MLP neurons of a small language model. Each row is named by its layer, matrix (gate and up: input weights; down: output weights) and neuron, and shows model dimensions 16-207. Each number is 128 + 32 x the weight over its row's rms, rounded and kept within 0 to 255. Numbers have three digits each. A neuron's up and down rows have the sign that makes its largest values positive.
After each neuron's rows, "fires before" lists the tokens most often just after its 100 highest values on Wikipedia text that the model never trained on; "fires on" lists the tokens most often at its 100 highest values on Wikipedia text that the model never trained on.

L2.gate665:125035144117108139075191167152180118124136147140068103155174154165085143138104160130148126176166135139116149108152100072075140098110120135148113168085162112143146134100104085182122123151122092145056147092111174221152075108056097124142064106125142044108121169108144150074078102137117139131148094118175153153115109080168107134081123114089056101120117104071082170119228103134078137093059124109159100136094152090179149149131133096109187102118059145116101079092136105166087130121126092127167130160170190091072125116120199110147158110156170101135126105124083083152124115103117115121
L2.up665:129140106089106141098086090071128134119141125102204165145126081138116106112145205055083114128101165140083104153187080126125101169113078188233126169131139110150143140143158086115167187081138141105138172168111109073146096115108132143116145104108134154136148138100058133172122104126153077183141158145047151142137097159080131068107128121131093137090113171100111143117122150176127105110121124174111131140166089126064173126105106088131079098192126169141071117108069116097107153188080086123177115102079178081085149124092131129161137133129096090158100141102113129095136148118161129087
L2.down665:156157198077088124153133181139145139074112120182118063113149101160109161157183172096130138169087210144156110120112080143149074095120083142147151157141111142110164103121133044148151095141125125092085077132144091154102068120142102159102070109144143162194147101098126082126133120114152103110146168165154101132152092140134153084050156091146150120114100112177106149160095146169123153109070130077151051114113164078109193137143136111096088146115192131118147149109148134131136095160134136156150136150114173109159168055168135146154122127112089172102135116117095102140081101108180066109
fires before: "\n", "-"
fires on: "\n"

L6.gate545:121139139169097120088176129133149141137133141108133141086127150107185102198196166193055139112099166112163167133176094131120110163124167146080123083128119114104115164132097117079164087133145121116117131157157186125132126147103136083073110098119110069147136148074130108086097144114180116128189172086144109134089105127126116118116154122150134103158099100106127167144126118095126167126105120111103158199182106132136147129123069097142174137108144144135079129073147124131162060179129203187159115094076123106142121060147132122143144112054126099079100065141068153081119130114093172111
L6.up545:178121120150104115123179184161090139077124124140082088125066132122133112124161146130096106124109102143100109107195166146142116121093112111129100099084135161147097225190092197163139098102142117051087089082125116145123129185123083110140127118129184149134157094125191159075160134104145170194142184086180153129099156156114086140102142126140100084102108083146092133142120166118172136116015123135119149126148109119099102074138133076112172118097137113122167169118129126180169141191167131112097115094127184134135141064050139118123120131151121091136107170139096128105138132141118089085
L6.down545:162155111105058163151085143151136136178156163110128093159100151098130216095143114162161098153093114163181182184134116110119131159090107116038202174175108139170121093143187088154123164133112060184167111149173169146074106126096124107140157195131112115135192147114109139139105134144139158137175110083127112100101092164177183117114127190158103169147057197144115120132125129136131111104157151148068094119117151136150140148136139144105174121139134119120134110203138137138136106207111138113167130185129173130140126039070096130169122124111203110138139080160162081130178137096136172128
fires before: "\n", "-"
fires on: "\n", " for", "-", " in", "d", " of"

L7.gate289:085144100091152085112148134081078141134107138086114146124086078170157112149122174149134121123103096142178172122122132092073066149109090147126107085147097164160126083161191149097128153097164186099146133144103155117103152157111153157127100126125082185188091156122138102130167102118169152115162178124092190148110158093112161082180113131110127098128131201092108128130114121103149122141102063176203145118121169087121125162190114163113167183114142137118068084145147178154092114167160144141105077091140078130138083145143173164145159119127108072149131142129127186101153098110138178130
L7.up289:115087110133126164117108168141097144126175090149061122162137094122197137093114143101074069122087117162135122110140154111072085118060149169131068152110107177131181120128119040141122116110115101104173141118120138131122156118056110179175076183138138099139109134114137105160124130157175161112156097160190174074147107062113142123063061104109042087125120162102128162148140084084151093105135041175171123115153127156105168136115129052146121167113147109167089108126121159178164167181104179166112112148128163123127106089133217176085151104168105085104108081107086065124155082107131144169
L7.down289:118174103075098112156172042141131134145146083159127103177189112158118082119117158132098118152100126134133151126182104074089123089142109163095116104216072161101115183097156125129159195065180118161116180132161123120106171135127151141131136149141136131129138120162084050107121092141128092130184105142125201168093116118105133123137132099120128112135109115124147136084168097115073078146149088084136148163095094136163118102130159117067121147076146104099095125138142159148143153172136139231097232173121106092128099157140149100083116151123138179147133101128148098109171114137132103111
fires before: "-", "\n", " "
fires on: "\n"

L9.gate185:127166097110133068116094147153085163123086104116120160138105143136065063204087125172118102112167084159163140132128071126092069132147121195139109076131149134141115123076132122118132102138134122057118123123151132123173122140104190114123107158154096131124139162110075132112159137065131118121079079142177136123110085164106200142101103170149130179185118162101092126133141108163157170064131163102132099175121142136148134106096136152100141090139143171077120106187114117142067082149130136110075135113128125184161122140104124118164118123084082123122077113098118084118123149075110143161
L9.up185:195168122172120118114123147121148118140134116126119122151172114121149116202091123072096125171134098165155073060111116086118073142112125159096091079138121174148098100097111191129188138131133066089132125100151155127159131082130187100115121113071093138127160174156137110054091101140134177125125086167092127092114115088133152183106085143155198153122140136134104104130113204157146163115055124133124125134100081102108102136125153114133159164140095193106174084115072114109162112150119082125105138171126106132165089128149132026193136106052092122166156147075174090159168092132064155102
L9.down185:142086112125078126123110201088137109093157077119101134177126145094124110087086112106141147094161098161108181126094154082121111117136160105139151127122089146132144127104172167092228138167138084076162153136141168125179197109162150120149156149133098172114205128188111089154088161179127141126126133176145118121118181149119112113123103146140162070115086097115094133160108142174139100113122142064132117114152155179126173106166148120109202150126147165126167064128149108088124191139142073113100194154116130090161139104141118084112102132142181110185139126130117130103163108147099181116
fires before: "ist", "ol", "ual", "gu", "ro"
fires on: "log", "d", "th", "ch", "lan"

L10.gate517:126131150118171153079143128171096165142209190165181115154173100100159140091180189146100179122112102167183134156104135138132111159152097108093106129134103091162144156121087108142160127061121098213105131140126109107170145091191069166134083076149150136118120055174123178158155144134121136115113099150112226105130106121101111159103121122079162130151143108123113091159085098112190156084124132151090186127133100128056096110113024127128100153159142138129146146112095132126135158147120130145143188161099113128107160110158028107191112087137113117083144130177119108092043121179116115113
L10.up517:119106147163117197158167130067148131114132161118101130115159099166153182132126168029157115131106117153137072147127139146076155114114195123098096154178148121133131105127151091044109152179134157121082142191162132151116093172103160149076118086197154166113082102136115097144157085120117177138146094141198065083191088176115162156093132130109133104139143146113158140157124120114153121131115117155167095101130164147078074125106171093101159089140146173177144166071121112139145111167153136029087128116166161114123111121138161109166068181120078113090102097117119159066159119137117140108
L10.down517:106121161115127077113090124114108100178177149090183099061154090158110091141098137079148174092078081109137126107114087091126094115153124142187126172107150115144137201104081140115148124129112083144116138145114132136112099117118126103147166214143112132154089137093118079134177170181166139149136202169141193101066173155173121165217093132116183128181118096115157118126102150108147178130137113076132137130068118113053156130053107143078129115117147123108119110108084148142104130080146146118067064163144138156169132099106134160111109122136169074133151119088122147156121108146137121215
fires before: "s", " found", " "
fires on: "'", " was"

L9.gate87:072198117210145125137094173163122122127155149174121157116087129112087141114099214122129142163093098102059135160089088156084130198186156124155154166097151144143184183140144077120132156124095114119097184101062133131143174116092077157168100092098113122126142103090121117170179102140080159088157080143127111146086141124096112099122165118126126082095142151148122089086132158148109180116091069145184086101100105109084130111057127104143140130111109105182109124141147130155160089110152112099170060101100111167101097106177091183166051115171107084142176139131157157198095154122066114131
L9.up87:083182143127159094133091193094135179140141048123094123127170147090108133100068151141157123080173091205117170133138065165147140145085116175174176131200140043121151068128110065114129107124159127163168117131130077142139109114117143101173182150175096128145174163051170122118129110064138132166103168168132125113116175173154103126159110145112156174126101125137128127071143126137156131125117137107160124085117115124111100123134141135109176135194069164074145131196167082108147105101157062140131104147095140077098085143068115225099095128119105157169148139094137145117171147131131098167
L9.down87:143110166124155164124127138138122185056106162113049055132177124155053120092057121149090147154151097179157158141142108124157150225087125097129114028074100086180132152105117064146122154129109160147128114185166175127099083099145121084154162089160165133155146164065090087140103104124138118184110118164121171124184137132173107121168157134132096132188165164167118166166159159098178194135134154053108086140177114162125150115209081131086107125164114142074135110136171095087096156151054112171123155159155095156143147094096142180087158106131130135160107126100104126181120156140114178098
fires before: "\n", " and", ",", " who", " in"
fires on: "ist", "er", "r", " player", "or", " member"

L2.gate150:146176130121138183111135143177126069110106150135180100155150113152141036180110165172110170105149119100215096114114141095123134115115070095162141104175133082109135151132091123152121114135145123139109118136109101118115150129118138110103175083127159161141174115125099152145128115074144133118128121067146165074085125072123120127159114111125063118124078140020067169114111118130089118119087144098194168117126103092093110116208140136136169133105149074085097136149150149071162142150156153175148122156080160128136105117112085121080121134073149157121130161098122143079059101155120098106
L2.up150:089137128079086172154148109118111037129087123113170137123163168103129089097123095167119124100131155182150137131107129083185126122090199138128098163106097135100103118146145144119162114174156122068133129050139138102073130161156105170093156167109123090153142136117122136044136080083111171061162146108191144140190161054120118092124131189164129103114179152161132156151133097125130093140135095106151080122088105136138126142188124119102095135087135072109111120129182091104089146084146147118082147094100159147152136100099171052135081088103138155136124147130118212121083159123136179166
L2.down150:134062143114131190128097163142126126065118171090249084073137107101115161136151149152121095148060125165138076103119131129057156155089129160169138119161126126111109077123126115116136144142087187135156122068114102186114097087168148137100115135143090075161115108112136149151174153113107145110120122145113178156089091120219139081128097104107122095175094092153190127160140138104112120136171080122126142149112154158177094133142093068112144151189104140107129090061152095104087078133129070154120107176125093124169099150088145109166179098082137148163090126080154146084101160106099135125
fires before: "s", "bi", "to", "e"
fires on: "'", "ho", "on", "ro"

L6.gate369:133163098165177073141142144118139113149099188113114169122210078123138151052120082154190101069141150097124094184128157114054075094124096110114140127163138122076151125105118120173146110101149117148119047146072143175164127172135116156118140119118061100157098088089144137084098095102098098118153140112092142189123142106165133156107167132133097103096085119129091182107130138119156176111157126086176186102181127130136052157160094132114113138107072125153165094107168161131136164134131131036112130147102113123145129131101058158136105054129108069134124121108141147076176147114117124164
L6.up369:167153087149209139104146062186155145147123131138097114090137108176102166089106059163158116153117111101109141134137150128119102124153147172111143117095136173121138066121119154154183133150121144171092161124073076128135070119066102157132161142120108138178108181139149116054210098146146045193184205041098132081133136189154109108119148089112161162062087112156126148118132154164162149164130169056211142151128156102178137127109125176076155154095150104180157076098148145129137110150133134115126119111109158067124107128063145153096167104161142102138155110114114074124137114135115145130
L6.down369:136066095109134167129114122157085108195105080068149092141124128163087178141092155144149131164156059099116105072157082101147113093114149158145087122119112084104114142081158185147196099084099089163133140163079132162119142116110117134152105148143090110142130139098100112120115108116190105117151134080080134138128128134181134129177156112146081084087153185083190109086118074159094112183092193175097087167181167114123127115118159151151148143079188082081114100153065109130150068169140155170110152118133100142086073079045117108118169127124151135094164194154168147150154119164113083109
fires before: "\n", ":", " (", "born", "R"
fires on: "\n", "ation", "-", " ("

L7.gate506:091134090130111122129162122141104068115087104130122139127050130095227162119135110088098152190131087135096169135136097173058152211158127123139138161127140145142164163088192149104121159115150109073133212115151154104153212125138132139121092136101116162136212142075161144075140132135113094194092148140150117166101126106137114077121102192126159173174114170091087124102157142114125143095112178170153132068144140111159138138092123074124098172162084158194155144128144143091169107102117110164160158142101126131075143149153126085122123115166147153098125096135109208127194144109125135133
L7.up506:108075074151130116116180172125148144115175089079143137132118152154191157129120105121123148196137121094122153178075082157120143164041117137096165110107165203106149114111161090097095140067115113071155120127189193157219149119069066164106170112170094133132161088141167134107124074170120089175154136106153135175134119074100137142063072168148141175115120147163153105151160158128080132120129135101128095093169146151141117131090092143086082145137115090189136175133120185137133082120212103127122138171140122176094179191107138123164143114103113127140159132110043099082127146151160125137
L7.down506:100058186083156121167108127118200070104167177079071144144142164146180151128118158118122167180093113079076165137170129073167156145095124128158073106193139136139088109103090165093174111104075086136118112103141113167120137178180146154184180151107145129100144092158108096084102087091095169191131144112154168114130137115103111103137067137126164085094104142106121163097199139151119122120157196106125110149125107123161105113094089098123108068116104177143140138173093104156153119127144134127105124189115092155097173120104076115084136094139158107116147089170060141137163109142162074113
fires before: "\n", "s"
fires on: "\n", "ce", "t", "cell", "in"

L2.gate279:161130126095110133167110173199158124134070128230132090132126110134171100103153210136151103111145152137118097125091177142111101116146169131114157143146150088161108093116148095153130127118126045092103140090102204039110150119116122121161084069121122122121070086124104131071115149135153130142135147179148119158115143124125123067119109157141090093126134127156067184100126139126068147151112143186132129046139093199138153133108144144124125054139115139150092137183094164148064100153161161103136117099129133112124133037129212160132103117135113100172110124134142138135141187139153161076
L2.up279:120100048174105143109117146117133142088145148094142037140168089132137160081179187127138110130172154081138145125116183109161137130123148163117093205146129112092146147136147139146155159164114090101145122116151147101114080145105172193129123123153095142133160137083171124110126151146150108070092155189093139155103084189105134095177164109118085157153135111156122219100115171075061177133136193059193093060133093182111124170162135115164099115096126122159142111137108173127101107158142125179130082113152124109170120102101144132082121132157133077160164099130084127125138200107130088059
L2.down279:165093049131118115166128123140157116108132116127154108133136139178098172064149174072238130139166125093066093115060159154125115113147122164152142076121156099103137130114125111134176117119131155075150144115173145152089106105148101144093110160127104124092101156083101125130096164123170114104108118174131152135124105123187141116144111138167152139129151072138140068106094150096175180126119167114147048168147132167134155157122105116102094148126128111125156097068091148106147103153100146173141206114118110124115104054120186159149147142145115126163198146129136088129094144203177149136
fires before: "-", "\n", "A"
fires on: "\n"

L4.gate234:166096087111127155161139187123154124143118100125067137157111165121134072162150125134179180152081165177033110194131102126152121129129102124111125035185101105101143205140146116214142087111147073122122115073109119178127098168138085125164157181140166071169130147134144189128154160146084120161157158082118110135078097158113199110104199137097228095173105106175123185182215158080124149102095110135194094111121151144142131165141102078093183150138143127138129178095139119133139101160047095092125092092098110129124119118097107151101141129134134148130146126082097106088125137110136103103
L4.up234:142193115135126098130166153186126199084145155121147116123098113160172159132112144138150138083141085174155200097141107103145104135190179150207130130150129128153172140163109105083115085094117113130137113057137131144115149110099083160175095083134081121167109145061132140071126084136085143136134144085150127166104124077099098103072078122145137134118133088127128151098080161117100123152103155080047116086062107137087143157109119075145111142163153188110130091070131099126090136136069072149112134162151111072120083084153080153068078136163121067088160089096153159156083090129196148103
L4.down234:134151101090140156130143092130029091141098134085109112137168092069131112169118185153129146092103035150172167109125151143096099153115141129121152156163142129136195112120084113113168062114064146144199130138123115155105129191106129120109085157104157107091154125125080074142158096117102089138158148144127183132135141097179177151117103132150142143127158129141121089097083131100159158116106147090119136104124090144151062116166166123120135151105185120098117133143092107151163142145166100113102118115145095122109145150102135097174115160170198070124139076102192130221157149058157100088
fires before: "\n", "-"
fires on: "\n", "d", "on", "t", "==", "en"

L4.gate100:157095103157116138171104122101152125105122122138167131152124128128116052189103110105042109150105102120177149178159114100163102098157132092135118186122124108080099159133182128133126149118117105101118100153065185118092146102091080164193124151169099099171133123084163095137157098148132134109203157173129202122093075141160194123179137097147112136114122138105116084130109157120138139152155138139130169107181064118128144132108186151140095132135093065092141144148165176170179112143184145110180141139141122139139148132132120063123113152121161105060149116087162146126130140088133066169
L4.up100:139127091187145061113154112173129129129111154149137138089120150108142134116086137068105131118082075081129082121142138084103126181165184098111093113167117153102068163086072121079104127135147054193150149102125084119122118139143124151096166115099133142102119160129137097163167162191145158103141144055131085158154191151107189046162134174103102136124200153146075103132117160142138110155104098182162144103143064134171167124174149115087138098149137132120161155133109154150109137127165077187193102088207126088119161137177115154121117127142110180098118141099103105209114167183144160133
L4.down100:158134189085086143102171116093120111132119154163121078092127168087108132092129103119138131158118190118172138093113153087181148048100111175150140086167099131147100151095140176109129146145190196070073141095160067101130077141110136098146199158156108159163114156159173089207145075113175159144180146131064134160108086137138129138195181135134145114114160109143072096110143135077186134148135128124169120075139176123119161135118126163051132152166156190155112101117129081081095103107109120132109120169100145140166078108096164120150114167115142141177138138076094095114181093112151172085
fires before: " the", "-", "bi", " "
fires on: " of", "\n", "ro", ","

L7.gate746:098179138082101098124102136091137173142125145111179136141156105096128142116108121129179133154157080093120155079109132092166134140136150058065106119121113138086168128201117114118149138083081066162092087142126121090116144132178099144144096185146155160115102159074068161099103116141064150096106111066184109137151087142104163096056140122117164136107138139046130126101185109179094149144148140158149157142189123162114129105096158119140172154137149101100139197114151152175127143071107167089159117077078155063030169062110162120091128127120155130038102171151131125131097114155098079150
L7.up746:132164178145086179155136142146087094140178127124043177085155118110104132105082161138158144158047126178162079138183151164070133122119095118124116100148079159104094159033083146101144143165115131125136182168154135125077156144142137124106082103159127106146152143145115095160156150136118159104085114094105122114164084127097177143133130063139169094114068153087073081120172156077137134045103120167157126112125116069139105103160112120084103170115139147084148183086112132143182089147108124107103148145103165185138157124108128133101109133158143147103106181088097112142116145100068168120
L7.down746:147125122162075129151107105116138126127082123161151106125110067103056122118141141118165064134062098142134098111185123121157136069150144127102117102147128158068080133166114130161086106087131171109132149117128130171114124069144148132144148166147093124140117134141131136099116154093152170119124111105119179058078160173161153128108132154093127107118136044138120128116198122143143168125117137137107076129156087097110130110083126172140128088168133093112138084156118107083062124082075204146181065104120135104149200051109117153109145094129123091138153107117132145129159161153103146116
fires before: "s", "er", "t", "m"
fires on: "'", "th"

L7.gate659:112072172192088126129128125105153136182105121101144093117120087148098119117092102088075115132131160184126137171164092128179133089165150184138174130147155132121112094161175134150114115133138158152118121145108137166122125144224120152148142132120135205197098149105128117115143165115159108099096093120085149151149124073104113085170196174171127134099129106109158150097125075059133167156173108169056109139131178179156163099068097116135118113114096056131114144153093107120148145157146110150164087126105127097113155114066105127089150105091109124092098130123117108143177174112117158156
L7.up659:069100160158116151132200134104111161121169140123118165079083123130123176149123140083116113128146149146169078183076108101132113052104190177144097122128100090062124132154184105152086104114153144135139168098121123173120120164126157151080164089180120102104162150130150130163213115103116113125123150060143113142118170161103142098196162139134086135115138109121138154128133122114169124116122050134152087113103107123128111198197207089077143075120167150108096128163109062162057112151131122151152140116124171108095072099137117136131153073077070134131122121098177117163159175141078173112
L7.down659:148125088170160133167147107132166116115078095166118133174114137183068106148126106218127114081153132121129072151121121163112170145104135172128153122148139164124124141150130137144149146162127129164133151143164165123093149117106120137110179135171146046160170098097125090065098107109170152094118109106178134134091098124118129143117180065146129158132150099183243112100161116115125142098119090083163152130199131105046122166150190144134076073200189155129141122172096068136127067112130121146093145101102179122105172138095101111100107113116067130142105158131153143144082209101137157157
fires before: " the", " his", " "
fires on: " of", " among", "ong", "st"

L11.gate221:179102115170171087099115113139116068077097197165139114131173127045146067130130132145127143158116143113129095174098119068180135103145176169115176067168149135173147126165160099068116085160124126106072096075083083117095084180157128173156105126145108147122123106176107124150192097143151076119086187121096129152156093163125130145110141108140091140119141146141142153157111126118126125131148046080126146177096099121124144109160118155169153165077129125163107147122150105164109130121190120139130116129104060076118126126120139161131075106071165173090128087176183117115085128121097139117
L11.up221:127126098114157084107158125069178127143110149106081119137090122101115095150104132071095105062124100124140158087183120150114103080167130176104080115131203125103117125105189137171092168113068139164159123084146151107101096163146140144155079087172123151098116184084109124097132110137157114136131124067188154195145086134163083077148142133131123079100112106099112135134158160170162125115112136128088107094151105122187124130183175126083128074144157116170147065101217143156132143108126135148117177128134192149137118147103183133123099119137094161124152116166094134106117100159111120110
L11.down221:127096133067156072112106112175094104152151113144120138166128162105092054188190126117158108146096136114181168093165106174128127115108123123087170160162119165156064110146101106145087131105139138183151128117138174200087128119131112125123103111058149054139100172132120092116197113143075108110113116121140168113096044111121064135149154114143160125078106102168140166086153110158065109106180119044087123133145152165107127137069117138088097088099117125132093184125100121130101081131166143133108057131139101088163134140097100131089150133117124053128087087156184117107098126128120172100
fires before: "s", "lic", "vent", "t", "st", "li"
fires on: " pre", " po", " con", "ub", "re", " sub"

L2.gate552:108161108114193156205174132097155121119126102088170136147133118106125161166102122175164164140175164164111146117071135146117155115129126101057099151134106054086205204128154131110167114145125089088116061130109146145080115109127192159067103124085151130139149084168155105142136156090182104088105135125133106110130082100114146128123149146186087135082138180105086095133174162124137096164133114139101105124066170161115108173136148101114053089130172178169161142149131110162110106146145192147125129071100151065105119168113114162070082177114101135121153082159125128108099167147159118125
L2.up552:107118179191157108123122138123128132148128096141183124096097165142135107134070163145173105191186093106133104176107153105130092061110092103150098112082124144101198170137172166116192080134130130128098142137140187168142147123157090112178093127147105115103079140161160146128168189118136110115170089087132147188102066136109090143147138123231120129076134170076078151169195183121148151071112126073098091099131152160128126134115114116120097058123174099144128151111077092203198129196102130120110099123137130172168100142120113149107062153133131115172120122115099114140130160169138173112
L2.down552:119096165116098113141134089111128197132102135182170135124109154116165130145146148106168095121114132070157108201118184128142160102095155129134121132157182166126178115145046108158198091113117108165114115091168174118165135118126108095221132113148080145146054153084078128074130149066134106156156194107126149119111161180128104153119098090192111125128107087163091171135134180148097160089136132068110064102178104156166070120090128095171155143177136111088126160106123113106193069143085126127082125180109154126127113115146104098092121137168152087159194189068128109113152136138105140078
fires before: "ry", "-", "an", "\n", "s"
fires on: "ist", "\n", " member", "in"

L11.gate36:100142152145147066155101148207134156157102146093080106144117077141057144107090145112085126162084144106108119138111078158139184185197118116133138150095111125123175145150168073091101132053108122111144091118096085147131103143127102177107122173130138130139182079127119118155159128088113119142054131126140063037145202130121110114132105171169175111131137134164130171130133166103117093104103173109115142089091062132127146189074127131125116114074104102102161105109144087121111129160080132140131124155162114156082123140149129165156100119119060155086115085094175128130127156075203101176
L11.up36:107125094107058117119102176105133084113112120102122170161091101102098117093115134063106193088107110182142150158119160146151135145067141121221073133128151159155105193105128114170110097155065118111108103104110080169117120136147064105148166105128158146146148122087134106124160143108106202098183180144180044141108150101121157110145114178155104150202098154154111177105089124132173155135107120114120147097114169176128157145090189144174168116130151143140088109131158105181136115095152098054173085091171052149121142171078168145151169178127158157051123111120128130168133097140158173115
L11.down36:141158101134206081146146082056135148113088120178088151153099089058107087136093087152120123125143090123099116174185100108100103144110091110051165126042104170110155114143134183107094112134087076163097114177142114098173145138104098190147073150184105167119135083154089116127164116074137115158132148117106138105135141079156146127173102071137168232100127144142085091174127188170169146156135076167176115164160124125123081154091099137124109133132098106109131103147147147175118121139143123179141215120129122131088120163112143097106182136165106110113139108080167153136165143153077152132
fires before: ",", ".", " and", " for", " in", " |"
fires on: "s", "er", "%", "es"

L2.gate466:074158063139139113154103140127104153154140131121102156137090126081134071164169139135052146106243144128166162159134166111128103152120114083189159165110177155089141184138123094145197090050120109066138138132097130140131098085079090114119108134148150149101130130165124108146176148101143099105185151154093141079110097123151129109118179077158149090115151126087123167180161137100064070161114180141153141122115126107157164105148093131132115166101075125100077145168138152159112175115106120146124126170144096130106101100146135124073149182107141130142131115167112142120134070131148100140
L2.up466:060134123103165124156102171142183073101140113119176126203121101146132167142125165140116144165172106098089126104119081133092097171119148163111093150144151160165044130154136134132154203132094098104132125126118118174099116100095092162148140074182114138168122146119138106167133132139080153147175115099038122128141147108171141176085100216165135106151119172110143083154095139143098092080111176180173158124163170151166170154144134097172147073110132085039109096164107073168140158152131098125126119162141126133166168130140120174131168133115104173088101102114120145135107092166107161134
L2.down466:103139108109105136106162157126122183165131135213100122104110090075118151163141180185167106126168158138100168142119065119141113104135120093152093100241160114086122149068143116140130131104168115164061139161114135146094096165145119122137100126149107117167152193163122108120133100121148119145171098146102143097110177098176142112176097134165100158060104165150120207089133163129117084113161128094155147082074135094164145109087139142125124128088089140093115179177134129081114106133104143159136159194123138169153139142152116095087123113154141114055110190098132122161161184137141143101
fires before: "-", "|", "===", "\n", "M"
fires on: "\n"

L9.gate195:079178098091127081121090117147140115122118121142075085172125117126191082129172130133137150132097136130094137112104126062136107132109107136108134116072095129103090120111145138102119137155110119086158156153130118160115110165115079141107090159080143120154176075153108093077123066113138117103151091101169135127148108157110142124170109140163154127104194130135080192150184081146145066124130070118205118111082164139166174103120115119037190141185106152134106155118143103162134179117059060153152130172147162113166104160165135095074072146112143184098143155136105135166082106151156157117
L9.up195:097116108113133165151094204137075105102121082121129138143129114133163150096099119172119094132104189094168082061102149075121167157173085168197108136080165197162193154162145127118184099188123101104180135091128115072166126181161125119137090147112102070151151175175096129095168158183172117056139148167163137098091088102153144119114073124136124095204141112098173094098137130059114144102115121107216112122130127199136128125103153127091141117135180122094146080145109060111149120164196140123131113098142103073148101135136103120158163122093127108171117112111088088111134126162149123127
L9.down195:119125086121166122154211153165125132078132050104148124153219135156156137099151093126148136166125111131152144101126113069190116093163126179153092113165056115123164114111160157097142140128138134154154133089108125130136112169105135125089109075110136137170143141107130087143104079145077185183122081136159188161039156140137101131086129143169174169113126182109105117145169106097147120131120210110136080082101052122113119124165102119113120099172177142101093086117114118170106143117159121173125090138135115068104154076143095103133092173049134150184113088145038087077099147168145047122
fires before: "-", "gu"
fires on: "\n", " Al", " of", "lan"

L4.gate664:158105141151151101120136124107125099130151161114084108086138141078142137125184108098092056136133159134153087116117103108126098101121090121135116147089175097086174150086146167162164120104117129156153144109100155139186119154095102102124193070098169120152089122081162151095084180128077144159151146130142091060154109141113117085177150131120093174163188116156127101138206130107057150172140143162095086056071112143069155112114112191243154121091141155107143099111117148125126115120116126139085069151111139165125112153216146113144099111133112161119123128159123084127201118145131125135
L4.up664:135107123106132136159138136151110150144058077122120086132117133145086180148154141097096102082143162132150103140072122080092121094157158037163139140130173146108077078135121172140085087089082138096122149145077179162138169179103130115087100165083114105129150185104112162148122107139236115158158142165145106184119144109156198125133104177099138165132123160091163103123159099147091160145122107107097157089147151095130142131128123107118106139139136177113128149134132181115089162114165140044153077123152095142155178151142196118122164104032124124129109176155154128150111169113120187141
L4.down664:151099147198132119087094152087179073120075141150109084086118144066147172122160081109127086129133117150121178134136092170166138190084143153140121146139120115101109145097149194075127140077106133139175183106120094116081050104125135108122210140092092144118108091149182135122115147168110137103145134073151124135163132143123123111138135110097182151118114099184066082167191079096109132153140147105112147089106146122083116106136120132198139155123132150128168152081088115077110146155085183149154159186117131121116111127193093116103104128136112156115122130119114083161175189115101082053
fires before: " the", " "
fires on: " of", " /", ":", " and", "n"

L11.gate615:155121156138170076077100137122116140132133164095104114212149065092111094127123177098104106129123121102139169121172038124133136130156139099155119126153121067115164148107093136122153140166143144163092099172040095121119154122124127122121136050150104118146126147130153102191207117153115146070104171126118150091153165138142184142126077125109130106134161150070118164097125116155137150103137138132149140105129085120124114123140082086143087166172132154116145112162099131167135115071117192099143158118128134081158151160113107076152160145096123172149125141086132126091065106187061155084
L11.up615:146132145120114163108133080100088159067140131089157132158170163022068076127139179134102098150136091139151138150155120124115121161095142157139169096144104064124107091149115148161089139120143098150167126165157110190153173092171124144106149090154119131189135135094115124096105118115137091117095104128116146177117129157134135150106122158107081152076132158140124110090111165142109136089068154097106120105108057137067090102151081094151203144162074142110151147153089169134062098090134035155134172116085156129128101131102183140203118163207098129137117144111179165097156165132141191127
L11.down615:083123105160152156074139146145124100168125139129153162121123141119161125157109112136161130150109110165150078143098130076102152109147148133100138124122175154076111118153150132147143179200118132208102090141156099128133102132098125102135071152141076176126123085078130147105192132173152116066061148120211160153097180128110166136135085142150118095092079097142137117113141080146100183083064082158203114130116095101125113149108099117105180145149118177105139141157086157114127133148159178171158101143108129101098103173177158132170115093096132091179141143086161216156103173174102123146
fires before: "s"
fires on: "'"